From a checkpoint of a small transformer trained on Wikipedia: 21956 steps.
MLP neurons of a small language model. Each row is named by its layer, matrix (down: output weights) and neuron, and shows model dimensions 0-191. Each number is 500 + 50 x the weight over its row's rms, rounded and kept within 0 to 999. Numbers have three digits each. A neuron's up and down rows have the sign that makes its largest values positive.
A block is one neuron, or neurons of one layer that tend to fire together. Before each block is what it responds to, as a language model described it from the Wikipedia text at the highest values.

Description: Range connector words. Connectors like to, and, or linking two numbers or ranges (5 to 40, 15th and 16th, three to four), plus scattered word-initial fragments.
L16.down28:542532568595453486424481440435486502513456518522490506474509496546493481496481552594507468453438402548367489527547465578429451492388548464472504476476468586525440490532526501550516543529524539464450480505500505552484501460533552544565501517437440432474543535543519513508523478522597408470512494495563489500507533520440568499417569484403485539551434440508414487429522481508500499584501500624636510457577600479536575465406437469542537579473582503493521543479503384459462515457506478496484669558459503477450522440392483560473433482516543478410519494537554452579487436481465532453
L16.down44:393579518565573407561565539425490530486515475497361595542501458478564598425501460620427429473533380527583513506516495442466512520475463544549511534530491443577513478585456536536530460478498530418483626495528529432473465452520547446470467516403494531424499457502526566483514594495398426533508486498395546595473533528488479559501493562474445470586441479475536497459476525513531467466512480451509479584457496398451490456473517417482514490507418403423476425472513481535509470590513569447494431428494487467514486533485558448532432491526475519448450520501454485424477524578507484579

Description: Determiner before location noun. Mostly the token "the" after spatial prepositions (along the, into the, outside the), plus final pieces of quantifiers like man-y, som-e, ea-ch, and score digits (3–1).
L16.down143:472466528508436477589510513493456520489613456471699487441532532421522522443533470421455501510485520463492465497462431517495530508490512524562439513509451481440501548467490485457506510459498429566437454509499490529436533470459489466477399524583491554569514503432548492482432636461475422445538528477471530532540505481590560499454416496504481617579524499538483494583514482476472465629470502433593546505462453523561536486463478489499565503540515403549580524562519525554481504524482529501419459543488505517501437577492517444469504485491450623557612424533419452529653536540482598451
L16.down355:521470399565543491508510585494457541496505436550528505356474466490523521445446461442543507384535596525492549485471477485500431443460492437525445564401565478522481419532555458428527524508462561534513491499493543474437542488458461459553434452590480490509461576458546554531577557496433369467516509569456524554591501551478523551529569564519462491518503452617553480568538573533527431396516456520466505518493481471483494493531424474537567493505606528554510507506490544494518460473516513593465546563626575439427503550455522417539521463431450497436453491483488413542515511400530559618

Description: Mid-sentence definite article. The word "the" in mid-sentence, mostly after of, as, was, named, and leading into a title or role, e.g. of the Year, as the "Father".
L17.down283:502501476504494547640518493530407497442559472538625495437520526539478570508412529483547512538588486499472592504445525518551584547389492469535425525502481524505538482493559544504485446474608484567493475539445482576471578496518562569561517519409544487478495435413571517444488496496555512534523505461556448563496531535456564485515463537414559479538475467450507528480461491450456472501429579484434513467525387562597445401489447369452491456530529464508482546436552521520547490518439513532397479475522520475556440521524446467588429473507509414540437455499475603458528442433506504348
L17.down310:510454455449542421496533544488520489488532497451549528488479474581458524540485450492488552472483496505456506560534512565614471534503466492532500467518479440500628388498403426467467480530472508473423470559482503495526487395399511428466523556455442462521517522511561528506500460454553426528560482428513500527655411457509510490476577465475423480580446490530510510560416536457485450462451384489507407533565486467501442471504555516406480475513596578446401453435433421524463436540605486488522433474595518389474518495504446484547504369508531522505502551523507558442467417500526405428
L17.down325:474508420530583474528507528550520474524439495484577520424540452512385502560407459478452632557447496525511534491514535577450528487509543537558463558528542585465539478476489478480516501559528497555524449534466537434460473560343432422308493531503495441535474519492511517509524460490528501482521517509482457582453542441568580505551490525457518521397523526569526534603528512534453521578529480500490527543580440507541523531536566465480509481477528508521521486491457543554477509490478556558511484560494562500528450531540469394400564435326545540502502446524581551489468535342563507523
L17.down393:484488453432532531550464494424486512467627530500540581445449467492450511476560492572507519426529474483489533570441512472422468499412602499514432470527472492470440559445544476618446499520535445575535420565447456504528450449552539546468426644503375421476470415457430477412552533477469574474442490438454450567568497513444433508603472437421507529546508475597478528480530504516567510511524464512463487477512444422481415434476450505508535502485470516449514624528464556457581480513422521533561481450521506542529490487589453500451478437513426543544484497465544625491445468425456472463

Description: Word-final participle suffixes. Final suffix pieces completing a split predicate word, mostly -ed participles after is/was/be (reduced, presented, described), also -ive, -ant, -en.
L16.down41:487636438438649522464509545513534493405448517459479487529594498601487494599454406488578553537346418498408534523417545534557460504502471592466521503516521442573457506439462519504504580515514465506513537519515481510496473528463522578561485512578521511467471447421377525510528448583449486534451538512421470539501440476549497462449525570404586534459513548510463566476558530434519532528583531519605534467508459446506452483459554567485550561553494510543500484479465490507529515509498486467491516477514507495504371517416551466496441445510448476505527484549520437536410418429421500399
L16.down43:549534491484462479495495481607469581497493446445459524503501535509577485578479483443513553438426481486490548462477549450543460527543469493378493535473448489575406464526466496455446515439469428542491581575490490540580444474418562416541537480438452457500451553559378519505522572494464493387426438508524552492526435395454598471580447609549596508501497479548406460576477546469473507451486532538519396498535508584458482401453493450372501510554501457494500482538511452626501524565426506494421495500517475448565455392477558484520506452504536484486458496437574460553526469452523543489

Description: Time-unit plural endings. Plural "s" on time units after a number (two days, 6 years, 12 hours, four seasons), also closing "==" of wiki section headings.
L15.down34:490507462376486553432529418484486516461536497561399541456522460491347482586486532486461564557575551511495450527553372461529532504451472421512523454588542481619479440446514523519559427559459487407478545442461527468535501535523524518507552422556524528490467533482432513431445442553505512587536411496565478468475537479490540564410567500496502554514516485496489550460532534498540514491544465496521405579579497529457466344559521430506499548438498418499461492473418576481430458521453561561491485480536544561531413504541418403486532589518523483524476486568580478479505557501586466548
L15.down54:547476570559468526379486520515477466472513643575542450502492475537438509485422540531549510474461457534415441479513390523491467473450451499581636480565441455423450497516383440485546490503555501514494506548559516384496400591482499467530429532571436434445514460443509594459549475439470497469460477532553524480539531551497503591558583539487521538499475527599591425527414515445495522523555428524467410512506523418493333484438474444522504441484478493542498532530507445504490483521439511527470618539520581491477511451454422509476521563503531490515536469451556419478512551512456471497
L15.down118:460502495455470451469566480514521397507486483490496409467465480414494501515551502507520577563484458436518430486502541493508529534536475514509441434497474397553530567548555485569512444585544569440420486490499513575514492449491433488427514524451462508470561533607415581520467403550555511503487465431502488534539615485578471449497464556388509588548511518525504525445411384435488574510447584481579493455493449562510519523499489560569562650584474491557504422435520424495454578428558513497528527492442520509531540393540480480473489453448493475462514497567526513490531489341466543574
L15.down172:552522468490578483508533527395473489485504566552502513496546477430538603480384466578478569548515495475552440477455420524557424452559552576495474502503525520508444490560566488498471502436442440476419468481500572493552497523548442491522496473472400416427595521457571524536476440503446400502534612528575593550479537484493419454481418473592513452447471500485466536466390509502532577472568480463500507479491531508482504489582464514475477526471493424521523415513425540591549421482482528471496589471567562446586607534593447478459508467481361529457482535476545504526422436427442543466
L15.down197:619451552557458553508527480587518464440486555564533507437566467463426563564481548488596519462553545514542627494440509443541556554542501541493502472520608562580506462535499505499507476582539497587535533506474475427511426525428398465436550434522469499515461511539635527506528495461512569469485567474512455407510530544502468606494492514508508511611424567506513553432399489495524454551462603440497505523479465519434552609494511464526468491482536460513495471615461535525477561586543601460479506577536469423499471421479432529516437404545465501445538558565566559472544496470487457510
L15.down251:594576530472483529651586537517593535495474555515514563490464546628552537424533498574484493489536530485538460504539537455469499515505495540551522508453407570599451431514502539573455482469508470513472506483476472469575536504453505541516403527530580512513449610556482534497452584466508455355507497537535483500506530552525520470478385529477566419490472462471448557500496457454516422511481585474526520490477478519492499668521432540527433514495451565466535535503435357499495491591407508484499562492467523511572408491497433539552532398541513504541527540451462427447457538429491465423
L15.down330:594484535518527500407472542426514534587547516536469525491576506546493484512520492583511473521500464586442440437568468541479415460484481476576461530448508547516506557477589512577459527521538487501497550503442470524518518465515507503486528457465464565531508425541492460505547413494499437511505478545584550564551493504472418509555511562580602560565483480511497593478456470442473483420445640542464562413518505589428518442534565382512554517524534540515458411577484529520534462559549528604488495419562578449499516397446588588486511509475466542573407451431517469571438422380520513513
L15.down396:488489517471541492413590524518548474532408425485554521548479585535488467527495538517473464564486514532449569543495579522585534534551487512537485525518518525466527467574626579490466484585487560488507540503504447554499495443534546506473543459467473502509496369533493493574433359533505451530488637522458542545520557503529456479451497583522420592474527511563531523672420482577444561664423531549495517448538526485482458447438470461448523481569496535411487454588530454470485518471476505481406574536419457532533469496525472441448538462488489463500470553518480587585552541452448522463

Description: Word-completing subword pieces. Later word pieces that complete a split word, strongest on speech verbs like sa-id, st-ated, argu-ed, plus howe-ver, nick-n-amed.
L17.down11:451510574484562487517623440462506513439523512513495486496522453632564389520420428459545548449498538437395543547444495474473505517562466515551436429479533486460521493417501529502504489497492534395506596478470502512539438488453534510499406437543473537529527447485485543544527621473500453468542531371505497572596498491473544530533479464465518571490506518581420570559555530420519473489530469445592429520373521551526490470466505523557607535588498569445424500419522513502502566531425610496511469512482548539453440475436531539451542442463526467533621501546454433462547552552466522467
L17.down338:541592476582528534521463587443441478427479545481390533520531532531468658458521509578453515497563472586431543484602517439522561542520484552466515464520488510472442626516532477488529441429413534512487510465534480494510516467489563484595488467555414523463465495510507405481429528492531500560524540522515517492560528603466541456523532519661500467470489391482608481463538512607562545459473500492524537580482476448414457452537331398566499512523428512482452539460454511508448454554470517489465479451542516507494488458523436609487589522575519520479527523511478457504512479536529556550
L17.down362:519538504520545540455417501521524430530470452510470471473527510449421582497463472552497520506492524556465600474569479545535461564527627494566385422535563462503614568623519528505514474560438465568519459393504479533410515401490484478405478536591512530486455553487501514444443471475559509492528576511458473516548545634479498548571531567554497471459510491511526463458529486547533490414429486526559515463432484573574525431559483505523419532491580527526505569408526461465511438440534585493444512497462545436524440459495342590528503497506461561462574513541526491533492491468394575505
L17.down449:593559496578515611582462538488387475476481459517493432535446501494455482537486504458462516565495506493489543470551516579521480533574468484484483496522456571524587510578489369357507456495553515508413562538564482432526497541550594455495440441523516396537485441499546526451412501533441489483473588537549489528512576525573485528460531467427432572486440465467524444549545556475457444439542543532376571562480473486522467522483483485538491523452534495491540462514440472477433547564518529472486505477479448538474584525435498489381426457499610541543453385507401412606521510440538511530

Description: Past-tense verb endings. Fires on the "-ed" suffix completing a past verb or passive participle in narrative prose (changed, opened, replaced), and on "that" after reporting verbs (said that, stated that).
L15.down15:452523404414515558556522480531439492421524505460483521512508512434473511581397581473520498608449440463513539535517465507541524470433487438466483471516512469468547446535444479473444513560456569575480556523601501500558503512511537423546591499474455571528561514458531522520534441477536432594421418498485492511556403506475485482535473498408602521498494471495474474518461506503414470555417559586553559583513487544549543475487422482561504633455502432589538553516487474495477470476462545532460545427509574463538452488514519393462481429452510402518467568570589558527514364390450556478
L15.down95:527489472506435453472450473506525513417465497522475514534585474495568493439470526492532494516424504464551578525516482449446511518461634561503447416520467428514495494408522456396431511477493412533410461481505503517596481529466538547476504463508513580530525522469570618506531490524520457574453527572467525513396530547560414523398482568578445518494531485506455531518416523582475448468341568530507526542488513443551436563469494461456510459542488431543575478428484494554528450500438528572495530476398485470459533519538521474496489487523473474561531494599412584575545575633469591403
L15.down150:560513413451531540517509520526464480551562549528642519495524469550520484485464446546444510568445571483522506551516485541466523499419480489569498552522518456504479410435473471442467539435532486546538479572565537516442439552535530564587506457519469441508526454572484537482606586560469460493436559523432596591597464493460525461561529554579512571480504554618472422413492554579474482464532453516509506477518514382438515532456395525513537521425497501500508502450460425501543467625471482444504494459456593469519571426462507456504535494542482572446564518490417558439504526374487475384
L15.down177:574586583423569496602549509551567591534548510499469455537537488467472473444526464425486563480591507413555598514524549542461522507463483563477546391532495467494427534534556473589448484453423564486513562453415570336585490503476460510482551498522527508469435474461493551513505404585464460521536478552577517471505438439442490504505474486519445474480532499546406515538506484512530519489536466456456550415521498620406518549472499570413524434439514468543476434511468549590524440523516501511510429405507435470568478389506523520460599476486464552580520504558472545497492449478466402500
L15.down222:527480475548558494503468457451606425477522492301508504577404484538468495468533525462486485517526580481494387496446491470457456592558397524555489470506537559460435449451457562460556583450438377482420542535510474523569475498497466474488485494579590471454480453564499474485556544538507457424497508547560490480494585552546493480456452558533588491442480501473542459400538506568567594503495433465627511489463528461587509560551420539492527471513459544511569432586428488439488458461493537513452563445497521536532483476539494562460519486607514527541452446487469493412477549424464530441
L15.down401:525495601452495479504439477474417452484476582559556487543430549465453460352550475418492519479559524483448539487525553416511457532442460570516598450477448534579539428555495359408453517402533424404585532500582486454571547447543446520536486469469385535511536584460443475524447468515570529473425468426461481489483421481557468497544407556558476537475475526512469483494490461482474453490481519584468522520553494507523422422434521583489532538505574507472514387437466550424485530450520500474505459464503456531588517513476449524511464605473480476451530448500637496479565468507471537515
L15.down456:420579408440479474575457509529548436476467570516510535514469507604560437574490510512537537579466521432464485539529449516522541521458494491549487438467543511509436450481554489499473490504573512443587521574519555447484526489495513510471495443539480564467454527639436525395493538474399520487463487463548492564443503467501473439421521471494441525560529530543566465381473445500424377524522486420558433515464532581526504531577545511539593450483540464554515480542441415566428418566511533487470551435546462523481556508516492545517507379416519442423593648494517457545483492508537518605
L15.down473:505508478431533598576585474570508444558521546429417483515522424572479578443658490402475596480459500529456470494501516562496442530485537414486505441443491464471536490417461561552516576548518508513475516497624440611508459527575473518426479480576502427484437573486420538560453489498612456530458440390530542550469604557535505560444488549523537497461472429533470508516528438523551560512487535486550503510578436517552581475474481499562501495557533479531504404532519557509500519498505544494512580598473576440446449519547395574513451500501464401558514532551524489519482500561459522524

Description: Line break after headings. Line-break tokens in Wikipedia markup, mostly right after a section heading like ==Etymology== or ===Fourth round===, and also paragraph-ending blank lines.
L16.down52:479492534525568467472450547447468564442512391416523472507511544482549495535357622523448472567434480532441564510513472547487572482453541535507465489418487517490627498543459499464499470555418535425503459452499545557486458480469406412556488489495441524473551455637529462451510392541452538601557505507526458590545556480517475508497508634498520528501518522518568514556461531434519554542362497601577506498532545502478541503582530505457501415469444516585507474517516516517487463424382470493524548557468488513513523476472505483459452505495626518404486511498529432565435521405472477507
L16.down189:438500607472546484414454489500572435424498490451579534520556500507557459567437490491475553558485481525455640545514479541519596518524444559373524460510516408471579535564461422607499541468496556463513503496440583588532487555571501471528489524466389474488485473491541546524478398490492451527534479581514470589519556436443471460517497550538520521527491471573551468570456446449444486687411522545515616541493487454587477418462525495429477458488540499543471434518434451507536578485489520499542532548482505494511471530508494413499465461532447491476562494529574593591475555491544528507

Description: Preposition "for" after phrases. Mostly the word "for" after a noun, verb or adjective (hate for, sentences for, designed for), and "for" opening words like form or forming; sometimes "by", "in" or "of".
L15.down116:570532572602451531512527604553566535566537496517503527492483587479588531633470503449527610545444437539435487536448509530440503501491515495525484576495429465450516449463582528477434533461476445568564504530493525506527522448421457465490488395503587516471518477460512452545539546509461436488506433574434433497529435444518367506489471538560570499479493553458544553422460476542519487468451504524541501521446537454507556447411470414490515407425492539403482537568531520486428399510528552508421467540366549455437487390491454567546491522484437456492529535425472464541507559589516437462
L15.down224:546473494432533485412591457571587552519489428534456486596440460497472438560533424486492476516558539567508455479528469514528467506508459501574568483591550511513480529486595559535440471469482454515513503491479496503534446482549549475498453576430532506529537503487433581475533464515414522441557477527627364629558457452530471535447506541457396437516502489485452465459597493456475417489608518537542489497498555503521488498596446518511613522531517540511515421510435454570492447544586453445501474495502453537597508513541388548555602501521525482496530474588498506482474484427460346449
L15.down344:582486461528590515564551638541595531535502520513603465593532456521533548580413523506454553457482461491484518484452583498584465480537520444515337521476530485441441505496523524493534459504420451520427386496484507441445615562436428479393532495507578441502572558450588522470571468542521497533490493575507493543538495469454523424460536550535456430471532482525576446428475586513493437466459474502506546521487488403429425429549553433563536450491528540506481504530524497519433444530501531499468492583530558550480504423502482620523505496562443433507552492418499443466523535504481509403
L15.down356:584514546465548437506540513553511524321562483552466540466505606462377438558422501435551528501486444464492451457512509416496536445543532450519496505484547453441567504474546419566484543537473450478452520441609513431472476473431497530576476527434569515502519493584500529488465517572520443421462554444504397485590437462494478521561479506516496527468460476483523465556474499388565541526466488456545578545446474472410480501467418558530450493517459464515495571428512514525559420546494553423486453441560498644507491506493503497619521415513464513507485465557478505482527447601440389557
L15.down360:502520483478531449465483490415426502535572490501570541486553423505562467588564550543491564537491545491465526478429449490491488390454524536516503533527549431431544492502578484437496608499437559560482527561566474520532449568479490539492465597488490569534497510452423669543473532516508450447459501424496451655644569513500439519535535561487493564529541550508501534582496499446484535553480516525520479605446469540471487468489530543439435575486415472474463567473601457536513478511481437599552539558522487514478514542421453565524479517483540566512555433564612539580549559438549499504
L15.down377:510509472487495438510529524560490391431512493556543495584526457508506351413584506441535552577476524458545470526461431568519396477439528494510521471561429439524465404578521522539459667565437465495531469498508506483532486491392488541607372497469587480503498488580455518532508469429518534497533473511529455488477521517502390464519576508504499462478518457445391552540526505516584527643552508470555457472557558537510443442478527510435483511515551489582527517536466494490482504520540481438479572487527449535533498565547444451456495559537495533425504509516546537444573595539467524646
L15.down452:513529543415423473427537415541521415463440504425621457515534544556535509530429507542538585519474465430510494493510517616407515446519443489422514530589449433459447495530423462455493430496476508442498564572553474517492546530492606525414460473483445492536513454456504484597414425613554479584439472577569521490608515548513486409454479507540467562486458424553477543464471447465519608530404447612415507482504527500543534513532473579529527437451517485557435462520492530507430445451474529460472531429442480478479470468606506574550480511493571524481549466470576518519514536477497510430
L15.down458:517508445508436525421485530512502472559412424496530517496433568542508473509506361485401514590591508526525488568532485554549433495436449472495550445461499516442511488487516479546471547574495559528561484476505485577542447552458526451458516446488490478551656513502510498530605503537440466433530475526482453554497646400461483393437505601450533490497460455565426529453466517518478555430387435495504552463554488451550528523422568380506528510410434477501530473456520477469534412443589469474533530521504537452515402561542534433432484475517451525414542513567490470549487494507503398472

Description: Section and clause boundaries. Fires on closing == of wiki section headings (History, Geography, See also) and commas after introductory phrases, plus mid-word fragments like Plat-f-orms.
L17.down135:485478476532507458449498442508595494506509451478533523473491544526446516458529464330443472623571555471516498489536465460558542513522502490443534456493438510504443530535476571533516575489477479492429475481491564474517482495517565516528561523510440476591488437524508473634463410488461478481442475596544512487425559523485543457502494430477486515452480467590510443457464548416466556680436433472479474549543561504567481415510559526461526476453502576471538397400482440467494604492509504495402403441505612478469456549549511525557402533433461466556559497507506537530443563571442460428
L17.down339:408491578564545531532548401413637491455456482566563537519635423525543414560463534488587559504507532366472493532487459555463480501451502516504486532464505492518403390490578524591533508461481414474483345440571542450506451527495465503591536541593463479557637493461486549548466484548491516556528557487455459502532394514555529505420556558553476488473472506579551509538438490502521477577460485479484547510511544493563552552452487530497418493510465544490489555587595511564538514500547513457474536468561535471465483450551529552503454392507502494408489502494513517489438554520505515467
L17.down357:538536439501453521590616419527500470548531503554533529374462470467463520498492459477526558570437544470509540470509423521462532564443504518500499583518511520441418437430488495493606500535512440518551586511497465574526517571414504468488364513529476540519410408416501555471424455438528421422510420485475515485505529394540517437384407456446542586506495510466433510533537592474529481559545523425479487536477481523567583470494530563475519496586516419525460471463470531611587528532469536480457460493537439565576503609415539553559529501476535508568540528502541548541525515512475557486
L17.down461:555469526508527423534461451482429491526522583504582484425530537502496501458529515439503462536557451465504535579435564476485524521500440598488574500483565392583508563508544496509444467429536550470422622601464414451464479476578524584493460529481453491563616486516574534511486563593537537473546550502490472368523486514466509533457537543571475470502470520545578515522462465612502443510502576502420511547497431519479526490538473456549539480568395482558563549445451499507482436477492464478602450441447597514495457483410531457589489478549478569472535513440483601632518475558449521542

Description: The determiner "the". Mostly the word the, including word-internal the/he pieces (therefore, thematic, then), after of, in, were, are, throughout.
L15.down36:505482415492452420540452473577519629506498500445524562514479511426422562549542622561483472479472449518496546568434454485503451524521471433473510498484487509459493474449622518587547486532496571514541531577472545526554478478434581564545464527558418396497448433445551484535453482441460493435461394472499551416429506545444521566406521556516549464495459547462435502499497449531481545505525466330520465522511394491491560548523513477462476450509473551456600477500499534495484472419588545545561493474535578500467499463562463464481569387536477596435475469486471524555553397475499426490
L15.down137:478464489419404587454501524530529453523446487602559479441473531545535576519499524482492469570532483466500451465592500552478504459548466480441460433439516514522465526544567475471524568563480541548431493537459485593372545574486480493487441477468444491477469513372492520561489521509494470571444552546541516620477440525513586476537547489513527501502461454448454460596413556563525506506464628469488529548503469589464542480585457536519486514536493444459459493543587464443524453586475401451517566541565575354509466570465493443499453412460481589432510477554449540554495372493498496557
L15.down182:553531397457514517458464387434536509506517535543592480533514517569455561574496520570522490537497461444565493474593451467531514546568459473401552431574458577532523477473561509589433480469489457405461445450474484539402500474456440465538443454497539498642387436459518578503427468417537441533566418511576511571530423566557519487537475414531407457443500524463536502447450502610498492590557548504514547535519530551543543436482597540469507518469473533549524563515565581565519501499466429505474511484487484522486421425513492496529521554538562468542509593579474525504448493434502450564
L15.down186:363550529474444471537519457426463528552468467514601543446475534547439490531407489488452609438432495478503511501525425413519540524558489492582469475597529526485503523443546522462500364476445518496568450489447512512518539411524513512566584501534550526549498511425459475429439467439453462501554427379541476597545496483474542506484518518484477507569496583511492520502465439504455542561531511530509526482588497453486633512432428453485399549513436517456490483485403407513565483514481489415527574388451417529523475603481450497473399459568568459484470456487549475494543540431577501520
L15.down187:464398555440506567584430550535544545440535522461608441450558485525549515639473603522481479543524469552476495520521513497520544536525597428543584355447498562484494599578493467426469458404478414435479529462462505560503434516441493620518543461475467534459526471505517543487578413577486540543507526564512459540525475555508516476499457485552518454436501440505449505468444497498450507506452486393488538528453521507519473453518563499497526539463523370493561511543453462468577524448503463546527497552480471437414445501399476495441537463404532551594507557612502543494443509427459444470
L15.down325:534542543498417553485442580458535587407514465452578478550492507455374435583547491504491506488486422542581429478559430509543492523511531559497449494524530502490531512502491441538485513537523472527530479534542495410516425456542600503434548553520450529354446516525429529517467517465495475443497446465535486444474497532472529473432479531459442606475518540498609424517557482493450474386562518558517466466550407490424507507434509526539495555449535442536556490507514483569464376463540489505461464414514377575480501356517461564512475439420429431534509526516409544434477534471601469524
L15.down326:496584488504483481507452513478596387445504460512489535494560472488488567505500529609558463348435460546410442496576532483463499468501550399472376432553544501507538460514529488550580441560466527464493467457455475486445499436536504470471511553542407430510537499569494540571482499511540501549359483522423416624572426538476500483480484487474524547506513526509469455614516531503503430485516562504474529488465520562537511514542467497512519583538575580450404500511529466477546510524449433452466455591610450495541450547576470489506410409531468533467549484520464638534498487562484417517
L15.down380:600504571522556537565519543511546408488480551513451406484572483563503588483489570587421470415506518545503457494492503511443396447513519531462453471555481493552482484609478482499545587561482499448436575528480441483518440489449491584480516539488498411474596504472571470489516560502602464539491460525515469429542589448456503482394543508463459515486420527554470440506456498481573485555531496493458412505518550475506532456291515501616465616517510574504464531579537498525471502499380583482457488456517524477509497509519382507509480554497425489522439451586529537556527454487441496501